{"num_hidden_layers": 10, "num_key_value_heads": 4, "vocab_size": 8192, "rope_theta": 500000.0, "init": "uniform", "learning_rate": 0.0136}
MLP neurons of a small language model. Each row is named by its layer, matrix (gate and up: input weights; down: output weights) and neuron, and shows model dimensions 186-249. Each number is 128 + 24 x the weight over its row's rms, rounded and kept within 0 to 255. A neuron's up and down rows have the sign that makes its largest values positive.
A block is one neuron, or neurons of one layer that tend to fire together. After each block is what it responds to, as a language model described it from the Wikipedia text at the highest values.

L4.gate688 [150 121 121 173 161 120 102 118  77 130 125 142 155 145 161 156 107 152 127 165 140 133 126 140 120 121  97 148 101 133 122 127 115 113 115 145 162  99 130 165 142 129 143 107 170 136 111 113  86 157 138 123 163  92 120 116 114 157 118 101 124 128 149 172]
L4.up688 [115 164  85 139 126 136 109 107  90 145 130 143 105 150 174 117  95 137 111 158 143 142 154 151 113 149 155 117  96 137 123 146 114 159 119 160 130  90 130 134 141 149 144 125 129 117 146 120 170 156 145 118 170 126 157 128 124 128 111 120 122 134 137 108]
L4.down688 [120 128  70 116 146 131 134 193  98 116 121 113 113 161 131 109 115 176 163 105 115 121 145 139 105  98 106 130 120 143 114  93  90 119 101 140 125 151 127 142 162 118 112 146 139 163 167 104 131 145 100 155 154 138 149 112 105 122 166 173 179  80 108 143]
L4.gate1027 [124 150 143 148 114 120 180  95 138  80 152 107 150 168 112 130 119 133 104 136 135 112 116 130 101  86 132 100 140 125 140 136 129 132 143 161 130 131 113 123 108 147  88 138 161 134 124 126 112 134 147 118 122 118 112 153 134 167 161 170 131  99 114 151]
L4.up1027 [185 116 137 124 100 132 133 112 136 145 131 129 147 149  96 104 168  99 119 142 129 164  99 147 111 123  99 105 130 137 136 156 133 109 145 139 149 165 114 146 103 125 154 102 133 127 152 131 112 131 139 112 122 103 157 102  98  97 105 118 152 152 120 116]
L4.down1027 [172 119 130 135 128 127  95 141 139  94 134 118 187 130 177 129 167 109 151 114 160 133 116 141  81 116 105 137 146 138 138 145 131 108 120 159 125 119 148 166 117 101  88 158 137 137 151 124 141 138 131 109 123 104 125 138  99 143 151  97 118 141 135 129]
L4.gate1154 [145 130  75 179 122 137  97 132 113 159 158 115 140 113 106 162 177 158 116 141 162  82 109 164 177  94 162 167 117  95 147 135 184 115 115  90 141 119  99 159 117 135 118 109 114  87 166 131  80 143 112 127 117  99 146 152  99  87 102 136 137 137 100 149]
L4.up1154 [171  86 101 194 125 146 116 168 132 134 112  99 161 166 146 135 158 138 101  90 150 108 132 113 103  88  98 110  90 140 112 151 141 112 151 121 106 141 139 149 108 105 126  85 129 158 180 124 142 115 119 130 136  86 121 107 116 138 117 139 150 131 184 143]
L4.down1154 [111 134 127  66 141 125 109 143  96 149  89 137 139 123 115 113 129 149 136 166 169 121 113 174 120  98 107 143 187 135 126 125  74 112 110 112 156 109 170  98 109 127  80 125 144 127 119 169 152 110  88 141 155 103 125 108 133 125 138 116 126 134 113 116]
L4.gate1755 [ 96 176 103  99 113 177 133 132 128 151 159 120 171 125 136 119 130 123 123 176 130  97 126 124 115 128 126 117 150 131 157 101  70 115 163 159  94 165 153 135 145  98 130 114 167 125  84 132 128 135 113 123  97 126 138 160 127 127 137 138  91  92 112  90]
L4.up1755 [132 138 112 164 135 100 109 101  96 115 130 123 138 137  87 151 107  90 118 153 112 165 123 192 136 141 138 135 145 118 165 104 115 143 148 142 138 152 103 158 148 115 169  90 154 106 107 152 124 127 162 100  70 141 108 179 142 163 129 134 103 116 140 151]
L4.down1755 [117 136 151 157 108 122  83 111 120 108 131 137  94  98  98  94 151 126 107 145 136 158 114 188 113  92 138 144  96 154 120 140 126 124  82 148 177 122 112 154 134 129 136 158 125 132 175  97 123 129 166 111 143 110 107 160  83 131 155 104  54 157 108 145]
Responds to: Mid-word fragments, foreign scripts. Fires on word pieces in the middle of words, mostly names and non-English text: Philip-pin-e, Nap-al-m, Suzuki's kanji, Hebrew and Cyrillic letters, 614-th.

L5.gate294 [151 113 114 179 148 166 107 123  85 163 179 149 152 142 133 164 138 114 114 129 191 132 101  94 110 152 119 115 139 157 140 184 128 106 136  97 134  92 169 133 101 135 101 124 153 119 134 108 106 112 132 124 142 132 134 175 101 140 159 130 113 142 137 132]
L5.up294 [113 125 158 119 126 111 107 122 124 104 133 122 145 164  98 140 126 107 165 132 138  87 142 117 105 111  90 108 103 138 127 146 141 122 141 130  86 110 138 134  99 134 168 107 125 162 151 113 148 108 121  98 172 120 148 134  93 103 105 104 147  81 138 152]
L5.down294 [153 142 120 157 139 123 154 126 148 133 146 121 147 154 131 156 143 100 123 144 154 123 137 168  99 135 118 119 122 145 148 145 154 121 122 120 121 149 139 128 102 121 125 142 124 146 139 146 129 149 149 135 152 150 140  89 162 124 134 110 144 108 121 110]
Responds to: Non-Latin script name pieces. Byte pieces inside non-Latin script names in parentheses (Chinese, Hebrew, Devanagari), plus the start of second name parts after a first name or initial.

L6.gate206 [144 147  78 143 127 123 149 126 130 159 161 142  77  93  91 113 116 109 121 168 113  96 110 129 146 138 172  99 194 157 116 125 114 138 112 124 118 129 136 163 130 144 120 106  95 128 134 137 109 154 190 101 125 152 135 179  76 165  61 149 111 117 128 107]
L6.up206 [143 137 146 120  78 106  95 104 128 136 160 104 113 120  76 100 111 142 145 135 110 146 118 117  91 127 171 134 114 122  86 119 107 127 109 133 154 102 161 145  89 134 125 109 155 134 171 156 132 146 162  97 139 129 134 128 134 130 172 104  78 152 114 102]
L6.down206 [144 136 120  82 107 129 118 103 151 152 133 103  97 136 108 150  97 131 148 125 152 139 132 151 115 152 167 115 126 146 148  99 158 168 101 102 146 157 181 164 128 116 153 127 151 117 116  90 107 166 129 110 150 174 174 148 123  91 152  95 124 119 135 115]
L6.gate565 [167 128 127 125 124 149 130 106 152 116 141 143 125 104 119 113  89 113 131 115 137 125 132 142  83 131 152 102 146 170 108 110 126 163  95  98 152 118 127 111 122 154 116 116 127 144 145 185 110 130 112  97 124 102 122 141 139 103 130 137 111 124 121 113]
L6.up565 [126 150 164 114 134 123 108  97  90 125 133  96 137 109 115 124 115 115 111 115 109 144 147 133 168 113 159  78 106 151 139 108 163 150 129  95 158 136 139 139 108 136 154 137  98 152 112 131 157  71 137 128 139 120 110 180 141 157 145 124 108 123 125 115]
L6.down565 [107 152 115 111  97 111 100 149 133 124 126 101 158 118 142 111 117 145 119 124 141 122 174 114 147 120 147 140 129 176 133 125 130 157 144 109 144 111 132 120 106 118 135 119 157 110 142 143 123  92 136 148  92 161 165 139  76 106 139  91 116 116 139 143]
L6.gate787 [154 158  91 108 136  93 116 103 147 113 162 143 154 155 151 173 109 142  79 133 128 109 164 135 162 160  90 143 130 121  92 144 100 157 126 129 149 139 146 131 148 142  96 119 144 127 113 138 159 123 114 129 138  95  98 126 103 152 185 183 160 113 122 138]
L6.up787 [180 106 127 139 108 110 145 162 109 151 168 110  95 110 117 183 163 130 105 143 121 103 154 110 162 189 113 148 133 123 119 137  99 161 147 131 121 130 161 165 102 129 110 117 146 120 107 105 106  90 109 103 171 111 124 113 117 128 176 164 141 127  63 139]
L6.down787 [162 130 116 144 115 125 101 139 132 171 122 159 110  91  91 167 156 121 114 101 125 113 123  85 106 127 106 140  92 146 154 124 140 188 140 101 165 112 142 158 142 116 103 116 116 116 150 130 116 135 144  87 158 129 120 137  66  93 107 177 109 123 120 100]
L6.gate1114 [ 80  84 129 104 124 132 117 124 148  82 163 150 126 154 166  74 124 112 152 118 104 131 125 132 150 158 102  87 119 132  90 158 116 152 146  76 103 127 136 125 117 174 132  91 130 126  75  93 159 117 122 110 147 141  95  85 140 127 111 154 142 138 155 160]
L6.up1114 [ 78 102 127 163 149 131 103 106 138 160 123  99 137 123  92  99 109 114 168 111 124 105 111 170  98 166 144 114 122 129 106  94 135 128 147 158 110 124 191 124 115 126 124 156 165  94 136  80 133 121 138  99  95 139 143 147  96 148 132 159 125 137  99 110]
L6.down1114 [105  93 134 124  36 119 168 138 153 152 175 107 139  82 119 149 137 139 127 110 129 132  99 101 138 206 181  95 136 177 116 134 197 167 148 119 148 149 137 159 145 142 128 129 128  96 137 158  78 136 190 124 101  90 124 156 124 117 124 134 146 132 159 113]
Responds to: Word-opening fragments Lo/La. First sub-word piece of a longer word split into tokens, mostly surname or name starts like Lo in Lombardo, Lonergan, Lodge.

L6.gate495 [104 167 116 136 101 136 129 162 114 116 125 114 119 140  99 128 109  98  90 102  97  96 133  96 127 101 152 124 114 149 126 142 170 135 102 105 107 140 155 135 147 146 117 105 122 107 137 125 114 139  91 114 106 154 165 103 115 106  87 132 185 124 155 155]
L6.up495 [122 176 107  60 146 168  95 153 123 155 146 139  83 137 157 127 121 119 148 140 129  93 112 107 122 145 127 178 141 119 130 101 119 100 133 146 119 139 123 144 126 132  99 122 139 143 149 108  94 148 119 100 149 117 147 120 139 134 142 130 101 126 114 129]
L6.down495 [162 146 130 141 132 154  92  99 123 141 162  94 102 145 118 140 132 121 144  98 154 123 120 157 144 105 140 118  98 130  77 157 141 152 135  87 119 144 102 123 124 129 147 126  90 117 186 148 175 168  76 171 110 174 121 154  84 129 119 130 129 112 138 105]
L6.gate1081 [142 113 168 150 123 121 137 151 151 169 143 128 154 177 122  87  85 110 158 177 117 140 173 138 118 128 102 120 143 151 141 111  87  63 149 121 133 176 150 160 146 147 158 119 131 151 104 137 131 146 137 164 123 128 114 156 141 128 154 113  86 126 128 134]
L6.up1081 [142 176 162 162 112 127 124 204  87 168 116 119 150 149 147 131 123 101 101 120 105 146 155  90  81 147 153 120 130 119 116 143  79  93 105 131 129 136 147 137 158 156 135 124 136 142 130 175 137 151  97 163 145 141 135 173 181 140 118 158  71 130 117  86]
L6.down1081 [ 93 128 141 151 127 130 142 124 136 149 136 138 193 124 128 144 118 170 115 158 130 140 100 135 112  81  97 168 144 145 148 151 138 110 122 145 162 153 120 149 160  88 118 123 106 115 172 101 170 155 149 121 132 104  91 125 110 135 133  97 124 113 120 149]
L6.gate1578 [128 110 117 114  80 134 143 124 132 130 169 150 157 170 100 142 162 146 154 122  93  77 117 179 121 115 124 132 168 106  94 141 119 138 140 165 139 133 139 106 142 133 112 139  90 112 130 138  98 100 111  83 138 115 132 143 124 127 144 118 121 110 156  94]
L6.up1578 [121 125  96 125 113 166 147 121 119  99 152 159 119 126  92 109 148 124 156 104 131 101 122 150  91 140 158 149 170 108 110 162  97 140 105 151 111 159 100 134  93 143 130 105 104 119 141 128 147 188 118 116 126  71  98 131 116 110 128 139 155 138 162 182]
L6.down1578 [147 165 175 147 198 146 127 117 126 136  93 119 107 124 133  93 106 111  76 147 148 139 168 113 145 128 162  83  71 149 176 112 150 118 141 119 144 124  95  99 119 145 117 155 161 124 156 110 147 103 135 166  99 151 122 129 106 140 105 111  89 131 110  98]
L6.gate1723 [138 160 108 110 116 140  87  94 163 173  94 115 155 103 137 118 113 113 164 147  93  80 115 124 115 125 157 190 156 138 143 138 148 123 150 133 124  79 138 136 101 164 153 125 130  74 143 114 144  94 146 160 159 101 125 161 100 103 141 153 137 121 122 138]
L6.up1723 [ 94  86 149 133 122 131 160 120 123 104 109 148 129 156 158 138 122 132 129 148 150 116 136 104 107 129 109 175 147 140 113 156 100 118 126 127 141 158 156 148 126 133 169 142 118 149 137 151 134 106 161 153  34 155 101 134 111  99 154 102 106 137 112 132]
L6.down1723 [143 145 117  97 129 152 116 100 102 185 159 113 177 127 128 173 160 116 120 152 168 147 119 116 154  74 127 129  98 151 136 150 156  85 129 113 145 145 102 136 129 130 121  96 152 132 133 140 115 131 122 142 140 119  70 144 116 138 149 136 202 136 136 114]
Responds to: CJK characters in names. Middle byte pieces of Chinese and Japanese characters in parenthesized native-script names, e.g. 鈴木, 蒋…夫; more weakly, nouns after "The" or "one of" (album, species, others).

L5.gate1461 [165 145 189  84 126 122 115 159 179 148 105 116 117 224 112 180 111 112 123 129 118 109 149 109 182 136  73 122 111  99 128 111  93 137 129 142 120 139  95 129 127 136 140 118 113 153 141  99 104 189  86  95 166 126 167 181 125 121 188 125 167 183 103 106]
L5.up1461 [167  95 166 133 100 100 124 104 136 115  85 122  94 165 138 167 138 137 100 104 128 118 144 129 161 139  94  95 150 137 165 121  99 118 103 171 148 123 166 103 107 122 138 107 146 159 171 132 131 177 122  88 138 157 169 156 119 175 156 151 100 172 113 112]
L5.down1461 [139 109 143 109 109 129 123 125 175 169 165 124 105 141 116 150 143 126 134 124 102 145 110  91 180 192 117  96 161 131 147  86 128 140 145 112 159 134 125 171 129 112 107 144 117 129 127 140 113 110 103 153 137  86 170 100 145 107 173 120  94 130 127 141]
Responds to: Mid-word syllable fragments. Short two-letter pieces that begin or continue a longer split word, such as ta in interpretation and fantasy, Sa in Saunders, ce in censorship; also some table pipes.